config.toml
head_dim = 64
norm = "rmsnorm"
rope_fraction = 0.25
bias = "none"
parallel_block = true
beta1 = 0.9
warmup_steps = 531
final_lr_fraction = 0.05
steps = 5595
MLP neurons of a small language model. Each row is named by its layer, matrix (down: output weights) and neuron, and shows model dimensions 272-399. Each number is 500 + 40 x the weight over its row's rms, rounded and kept within 0 to 999. Numbers have three digits each.
Before each neuron's rows, "raises" lists the tokens whose logits its output raises most directly, leaving later layers aside.

raises: "ance", "ant", "it", "ising", "ress"
L15.down214:480555506535541461437535463426506487516457480499557430484462509511529453561483500436523567465502467458524452380411511448500476509517552507494466444501523503442492502479505536506503495550479492536522452529461448449505560449515490458501507479546444483450518469531529483407456532526446538503492499528485557499463459475450522469565474514535443573493522575485443531514513514474485478507501

raises: " 1860", " 1870", " 1904", " 1900", " 1890"
L13.down1422:527489475498507520510519512473574513572469496459430477504506509570518487514486520607471445443504559488475528446588521492531493490488448451470544529508485543450554485477472505543436524544485452509486458526574544541543462468524444500489455517600512514451465548472438448482440541474530541499457423553498495543505526473538441497522546568460515507542521452482556537491469577542510520524514

raises: " 11", " 14", " 13", " 12", " 9"
L15.down117:465487519537477445525549561553508573452513516446471541542523470594463491470547537486545549502533515454429529519484486477456484530522504531465505573520564467499539537472500472486487554469489497493504524477464538443536519502450492534528494491553557461581495490477554517517528474444580520566484478448509600406537497457537493447524521461520447520461587506535414502531487501507479503491470

raises: "bow", "went", "vert", "comb", "ify"
L13.down1494:472471459528460490472572478534501428513493466475458547524543570512454453440457426431470442509477535510520584498464481451466557561478539482505448524527490452473419559460495488475526462421489518504469454485498502536515487496489478588483490562528483526499585504566623456545520440491528479510483494489505517515484478527526508526492496491520479660504463493513565539502494505552408579452467

raises: " which", " who", " where", " whom", " launched"
L15.down1208:548451428552518533483512478491455490439442488522450541528507520481499499533509404494495486516531515527488474438462491489500499499489547531483474542536394590461633541517436477507583541567487531564530512571517488505519525473509467507479483513524518494476468464501481602513515445526491485409489530526401548530526472534447564556479483537565497442459510534465582581466486496456438540460508

raises: "\"", "\",", "\";", "\")", "”"
L15.down1825:513558443495444521468508533578466475539503562554519485546479504482545458479547469507469465503501510499549459424519542501440507481509497502559473546481482497507567477532478451501478468516461524538519553500447620397482531452486526525532490498457451458522509493501464587528510519445429509505565498501547503444454545488538522503478488511517461449522513346479521447443454471490548491481486

raises: "ishi", " Kashmir", " Hossain", "wari", " Pakistan"
L15.down668:544436473524406509501481473505493541499451552516541558446525462505447502569485489472539474493524469517467618480481439457490523544490506444399485438508479438522514481531584558471492484571466467427537552505472500568463523462520428478463510490481396481487455498496541579420570492550540515488543466540497502540580475521434551479552520543492574573517473411503462517490487499488508485475455

raises: " said", " cited", " ordered", " stated", " explained"
L13.down1373:482511519524482475508618547543542453507439480455484513464518451529460513532517500499550533460448446467498445561511535496456515417467543499490437427467574474466505475443522560536462476533544572494489540539494503460575455472510429495507483573542543445443513588466538471539470515467530527460514457486502536565421459563557463439510450518418530500515496482468510552486542535533404517499510

raises: " which", " and", " who", " whom", " where"
L13.down477:430538495484471450452501464489431477469448510477515456570512523436546560465532526510503486519541585442474476464536490537502444520509590496512427495435473582524463535541481500478526478523471434494555512563449497505478489503509515487484518476519503582456532569551474522515567554517517538486523506524512399502500558460526531480526422494531509579543489447590509609415491535573474513515543

raises: " served", " Associate", " was", " serves", " belonged"
L15.down522:529509458537467467468421516496579520605492543523475506582581556471442560503487567528486518400468504491483494461532521528472493541495413530578495444400469514483552479471476407492557512469563521551506502551476471423346513500451464510567566417486486488561493552521513513574524484561467520485509547493471516448517542543479490464467493521504503547522514524550543552483494532477461510467486

raises: " service", " sister", " services", " call", " operation"
L15.down1159:457466558467472530557558527501529512558529518490474595554440528490542491498553610550491453477509521456536480465544485535504552492452526462472556532432533446458525479496599531490498534508454513464485525495497495494504473492533542500452502513501487479531515555531479515480465513536394558503496579542522474493538468491541485548458442478491498486550479629469497497460546524497504540498433